config = dict(
    d_model=192,
    vocab_size=8192,
    parallel_block=False,
)
MLP neurons of a small language model. Each row is named by its layer, matrix (gate and up: input weights) and neuron, and shows model dimensions 48-111. Each number is 128 + 24 x the weight over its row's rms, rounded and kept within 0 to 255. A neuron's up and down rows have the sign that makes its largest values positive.
Before each neuron's rows, "fires on" lists the tokens most often at its 100 highest values on Wikipedia text that the model never trained on. A number after a token or word is its count.

fires on: "," 50, " in" 28, "stra" 4
L9.gate239 [104 136 122 117 121 145  58 103 155  64  90 157 114 102 160 111 158  94 164 136 165 131 143 148 138 136 133 113  96 142 123 164 167  85 116 121 123  86 133 163 107  61 113 135  96  90 139 115 111 134 107 166 125 112 137 125 109 173  65 137 146  93 126 171]
L9.up239 [ 68 145  90 153 145 156 129 146 122 161 127 116 138 166 161 131 132 155 141 131  98 123 100 133 137 164 136 124 151 130 134 152 147 138  91 110 136 148 120 100 115 120  74 115 122 113 137 110 133 119 131 161  88 124 113 137 135 205 110 137 104  95 157 142]

fires on: " |" 66, ";" 13, "|" 10, "born" 5
L4.gate208 [140 130 110 114 150 148 146 159 109 116 114  52 137 126 103 122 124 146  88 112 148  85 144 131 122 118 155  85  95 144 118 134 144  89 143 147 136 157 125 123 154 140 133 127 128 137 106 132 164 150  64 111 101 159 156 154 111  95 149 133 142 155  94 116]
L4.up208 [107 143 122 129 125 115 140 143 113 135 128 131 132 136 119 147 131  89 110 119 140  81 158 126 161 104 115 112  90 146 123 130 128 117 146 163 117 110 128 133 146 118 160 171 126 148  67 152 163 156 110 116 100 134 163 119 130 108 141  89 123 166 137 132]

fires on: " were" 14, " was" 12, " –" 11, " is" 10, " of" 9
L5.gate14 [ 89 116 118 126 130 127 110 139 131  81 144  81 109 130 131 166  97 122 104 118 155 142 117 144 116 113 100 130 178 153 111 112 144 160 138 137 145 157 142 180  88 165 163 116 138 145 143 108 141 162 116  93 103 148 164 139 126  93  89 118 136 145 143 158]
L5.up14 [159 126 155 127 118 136 131  90 156 112 120  81 119 121 141 204 108 148 116 112 115 149 135 124 151 140 132 115 141 160  93 149 103 138 116 141 103 140 116 148  98 185 121 109 161 140 137 109 116 105 118 119 120  92 129 152 194 151 141 130 134  82 122 131]

fires on: " te" 24, " Po" 14, " Se" 13, " Te" 10, "Te" 7, " Cha" 7
L2.gate422 [119 164 151 101 128  70 122 166 129 147 124  99 141  99 119 135 122 107 145 168 124 138 102 109 130 133 126 124 100 145 143  95 113 126 105 133 104 162 121 103 156 119 136  98 124 166 142  95 138 122  99 119 115 119 144 132 138 118 137 125 132 117 139 134]
L2.up422 [137 151 146  89 102 125 121 143 116  85 141 123 155 130 135 142 123 107 144 133 132 122  93  92 126 102 136 131 104 122  87 154 124 137 103 108 136 155 128 122 141 143 139 143 114 109 143 140 141 102 159  61 127 157 129 146 115 119 109 105 127 143 132 126]

fires on: "," 35, " and" 24, " or" 17, " &" 4
L5.gate261 [146 125 110 159 128 110 121 159 139 123 135 103 117 158 148  97 139 108 140 113 154 115 134 116 140 117 116 166  99 123 105 153 140 132 100 103 140 136 157 129 174 112 152 145 136 113 203  97 125 162 112 142 106 129 158 115 125 147 115 129 125 122 101 149]
L5.up261 [163 129 127 118 167 145 163 106 133 121 127 118 129 125 114 128  76 114 137 117 111 179 112 132  86 102  87 120 133 176 127 149 155 123 110 165 120 145 168 159 124 105 128 146 137 151 100  71  92 112 136 108 159 151 121  91 132 111 133 179 119 148 136 121]

fires on: " te" 20, " Hu" 19, " Ji" 16, "\n\n" 13, "Te" 8, " Te" 4
L2.gate182 [164 136 122 143 162  98 116 122 156 108 150 120 119 117 120 116 146 108  84 109 169 125 133  80 120 118 169 113 145 118  90 159 143 124 170 120 133 141 120 126 217 105  95 120 130  92 112  94 152 155 131  90 133 121 149 135 118 103  79  88 142 138  84 110]
L2.up182 [164  99 132 173 102  93 105 156 119  95  87  80  85 137  88 141 165 159 147 128 150 132 115  57 144  93 150 134  91 109 128 127 145 124 118 139 108 126 118 159 141  87 104 117 117  97 133 111  94 130 146  98 110 128 128 138  95 123 105 147 151 119 132 105]

fires on: " Bel" 17, " ec" 8, " Kan" 8, " Man" 7, " Ec" 5, "″" 5
L4.gate158 [135 132 127 167 150 148 128 146 126 152 135 132 124  95 137 105 121 131 168 102 164 105 154 141 136  80 135 114 119 120 141 154 122 116 133 153 125 115 140 134 145 136 153 103 160 130 131 136 155 126 122  84  82 100 180 120 146 120 119 141 147  98 131 102]
L4.up158 [133 123 120 161 173 124 133 118 145 130  90 142 105 133  83  99 125 118 124 111 107  75 102 103  99 129 122 132 138 125 139 107 120  86 138 183 162 135 127 109 117 116 145 147 105 165 124 112 155 170 168 125 137  87 145 121 144 147 120 136 133 112 135 116]

fires on: " and" 49, "," 8, " &" 5, "ka" 4
L6.gate173 [119 101 123 104 145 134 145 160 142 109 123 155 147 123 117  94 146  91 150 123 163 125 169 112 167 120 162 115  97 108 132 156 112 118 134 113 100  94 112  94 101 179 155 118 139 133 155 127 115 145 179 119 149 144 128 171 158 167 106 111 115 110 129 136]
L6.up173 [147 132 141  89  98 150 168 147 153 145 180 121  84 110 141 119 101 110  76 115 115 122 146 104  87 132  96 145 154 150 119 111 154 128 114 100 124 132 139 166 132 134 120 148 112 144 153 114 192 150 145 133 131 155 102 120 107 100 173 131  83 135 109 121]

fires on: " Gra" 12, " Cur" 11, " Un" 11, " Pen" 9, " Kon" 6, " Bal" 5
L4.gate470 [134  97  64 117  92 116 109  90 138 154 141 117 120  97 143 156 189 139 103 133 118 159 146 105 113  92 180 148 133 116 116 156 155 137 123 103 149  97 134 146 113  90  86 124 113 129 137  89 101 103 136  94 131  99  82 131 103 128 155  94 115 116 113 119]
L4.up470 [103 112 122 118 171 120 128 130  87 109 138 120 152 111 131 107 122 115  82 108 121 131 150 113 120  92 146 127 124 107 168 125 205 146 146 142 170  68 162 119 103 165 118 133 153 112 113 154 140 119  91  97 113 142 157 146 119 128 133  99 113 114  81 131]

fires on: " cur" 12, " Vol" 10, " Ven" 10, " Do" 10, " Ro" 10, " vol" 6
L2.gate124 [133 131  53 170 109 140 114 172 114  74  94 136 164 139 115 169 132 111 114 164 106 106 140 113 114 138 123 130 134 120 111 169 114 105 130 126 119 134 155 147 115 120 126 111 105 130 145 102 170 158 167 115 139 147  93 127 121  92 145 136 115 137 111  84]
L2.up124 [131 147 115 112 144  86 127 160 108  94 145 138 139 142 114 119 122 114 168 135  87 157 104  95 178 131 126  95 117  89 132 169 112 123 122 156 143 104 130 144 141 137  98 103 156 143 140 131 142 141 108 109 102 148 101  87  99 118 137 129 140 171 152  62]

fires on: "|" 29, " |" 19, " /" 11, " Team" 10, "-" 6, " %" 5
L6.gate267 [134 148  94 104  91 118 181 114 114 160 158 111 144 143 150 139 110 136 135  88 154  84 113 133 107 137 130 122 113 108 149 168 117 120 140 168 182 129 140  95 133 112 142 128 188 153 100 182 132 186  93 165 130 152 117 137 110 140 106 166 118 103 119 164]
L6.up267 [102 143 130 115 145 160  81  74 101 115 136 134 153  89 128 159 126 130 177 145 145 120 166  99  96 112 131 108  54 146 107 116 114 175 187 178 102 120 132 102 112 148 149 119 109 111 107 126  99 124 118 156  98 144 140 109 115 108 134 109 139 167 129 151]

fires on: "\n" 46, "\n\n" 42, " U" 4
L9.gate418 [126 117 144 161 184 154 136 157 168 161 139 124 107  91 138 154 114 108 146 142 126  89  80  96 133 168 136 137 109 131 140 131 154 127 142 140 138 138 113 176 141 125 144 144 180 132 126 112 113 132 102 121 152 155 121  96 123 188 113 142 103  73  93 128]
L9.up418 [133 162 116 119 147 131 124 156 151 137  91 127  80  93 118 137 103 166 105 110  70 126 109 123 125  79 116 100 160 146 111 115 147  96 110 128 111 120  88 116 127 125 151  86  96 119 142  91 147 124  88 110 168 134 131 150  80 133 135 108 165 137 115 135]

fires on: " was" 51, " of" 20, " first" 5, "," 4
L9.gate183 [121 106 132 102 119 157 140 125 112  80 122 131  83 141 140 162 133 131 156  96 123 185 113 143 100 144 119 124 180 152 158 108 143  93 118 145 154 155 147 169 130 104  94 126 170 123 146 128 114 148 138 126 104 145 135 163  98  99 172 118 153 147 119 118]
L9.up183 [130 157  81 131 108 137 146 113 138 149 130 130  99 112 149 145 158 111 129 135 138 132 114 115 141 129 134 136 119 157 104 115 159 134  63 111 135 113 139 113 117 154 113 123 100 136 152  88 130 114 117 149 114 113 143 118 109 117 156 118 151 125 117 130]

fires on: "|" 26, ";" 20, "/" 11, " 6" 4, " |" 4
L2.gate465 [119 113  90 164 126 108 117 143 112 134 148  60  86 124 117 128 121 127 161 128 134  95 128 114 155 102 123 136 103 132 125 134 127 119 121 142 155  93 124 134 104  79 117 138 116 142 124 144 108 170 143 133 159 148 110 147  99 103 108 106 134 173 139 155]
L2.up465 [119 112 163 123 117 141 119 102 153 166 164  93  68 109 109 104 128 138 183 125 160 117 111 117 118 109 135 112  95 155 157 120 116 146 133 136 108 133 110 169  90 101  93 133 158 125 155 167 115 133 164 134 111 129 106  87 125 173 106 130 114 127 152 178]

fires on: " at" 22, " |" 19, " from" 7, "from" 6
L9.gate202 [117 112 150 151  97 105 149 126 116 104 134 127 148 117  83 142 114 130 133 131 124 140 116 150 124 165 125 151 106  99 133 112 147 114 169 105 153 106 129 128 101 117 119 115 154 137 121 124 141 130  92 133 166 138 117  97 141  75  73 163 116 137 109 115]
L9.up202 [121 112 146 157  97 130 108 151 149 157  85 139 117  89 144 155 136 145 130 128 141 156  96 131 136 128  98 158 193  90 113 141 185 137 171 132 109 125  87 137 102 116  75 116  75 163 112 152 122 124 120 144  87 135 145 140 177 100 160 128 143 145 137 133]

fires on: " E" 32, " High" 21, " South" 15, " North" 10, " gold" 5, " cross" 4
L4.gate8 [109 143 125  93 133  91  99 111  89 131 135  58 119  89 130 115  82 119 142 124 121 157 138  69 171  85 135 106 105 161 122 132 135 120 106 115  93 127 188 166 160 132 125 130 143 152 107  96 105  96  96 169 149 117 105 140 142 142  87 163  99 107 187 137]
L4.up8 [142 166 139 125 101 145  66 179  83 135 168 129 139 154 128 127 130  98 111 136 120 198 138 101  98 119 133 152 111 134  73 151 108 126  86 125 122  82 130 148 127 143 126 117 141 155 144 121 108 128  85 135 184 139 181 161 140 126 107 167 123 144 140 128]

fires on: "\n" 31, " Rec" 8, " Born" 5, " Starring" 4, " Synonyms" 4
L5.gate464 [118 119 154 127 142 164 127 140 145 124 188  91  92 134 105 129 105 159 109 144 106 133 122  68  98 131 129 120  75 127 143  95 128 111  97 130 107 120  94 101 177 148 173 139 169 135 146  94 108 137 137 131 129 164 156 121 131 154 119 122 166 145  92 129]
L5.up464 [136  87 118 179 141 125 152 102 100 172 144 197 142 157 128 154 170 194 116 133 154 122 103 105 115  75 139 171 133 118 106 126 131 134 177 170 142 101 140 119 106 140 138 142 102 113  83 124 128 148 115 132 105 182 134 104 127 128 138  95 125  98  93 136]

fires on: "\n" 69, "\n\n" 9, ":" 4
L5.gate57 [142 140 123 128 165 131 110 140 169 129 166  96 114  74 107 137 135 163 146 113 121  97 145 134 146 108 144  98 146 110 169 173 142 115 119 137  93 131 135 183 196 111 130  98 152 117 125 103 129 109 102 127 109 113 144 106 142 109 165 130 106 146  73 117]
L5.up57 [145 106 127 141 175  81 132 145 114 102 153 161 133 132 123 154 149 157 126 122 117 149  79 111 149 132 133  99 129 112  96 151 110 117 134 121 116 143 123  83  75 137 168 109 122 121 153 112 148 127 116 112 170 116 100  59 113  95 115 117 184 108 145 136]

fires on: "\n\n" 13, " (" 13, "-" 11, "N" 7, " W" 5, " ‘" 5
L9.gate500 [124 105 181 173 111 103 102 148 145 170 123 133 143 120 130 100 126 147 153 128 131 127 150 106 107 137 110 124 113 111 186 180 120 120 132 117  96 123 124 134 159  93 154 143 109 162 139 131 129 143  96 112 136 124 140 130 138  93  90 107  91 115 112 156]
L9.up500 [118 127 111  94 153 102 141 160 133 130 124 110  99 111 114 120 136 127 101 116 114 121 116 123 130 170 140 138 146 114 169 125 153 130  89 113 139 122 118 124 144  61 125 152 121 134 138 119 109 143 110 103 147 136 100  96 128  93 117  83 109  97 135 123]

fires on: " |" 78, " 1" 6, " +" 5, ";" 5, "ing" 4
L2.gate51 [130  70 153 141 120 154 111 103 128 123 161 105 153 122  86  94 138 111 129  96 110 153 138 150 132 108 158 123 151  85 128 185 140 114 109 131 143 114 137 135 148 105 161 126 105 164 116 131 113  95 122 113 148 141 144 133 156 122 127 159 127 109 157 126]
L2.up51 [124 127 102 115 167 146 133 102 132 108 149 109 182 122 104 119 163 140 122  78 165 141 123 141 140 159 120 125 154 112 149 134 131 134 155 147 136 147 136 158 134 117 134 132 134 101  91 131 127 132 113 118 146 109 146 104 108  71 111 119  87 177 137 113]

fires on: " had" 34, " continued" 10, " reported" 8, " were" 6
L5.gate49 [175 125 105 150 109 141 148 117 149 142 152 120 124 119 153 148 139 158 136  73 144 122 145 124 101 113 153 160 129 118  78 103 134 125 132  81  88 113 127 136 131 146 146 107 110 136 156 135 133  85 171  88 167 142 135 132 109 130 174  80 120 118 124 135]
L5.up49 [120 149  90 134 142 149  98 131 165 160 173 137  82 158 157 121 119 127 119 121 100 164 142  99 143 125  56 158 160 129 147 109 129  86 132 148 127  88 128  73 168 139  99  80 137 144 126 144  98 144 153 116 112 114 119 128 137 107 136 155 150 121 134 176]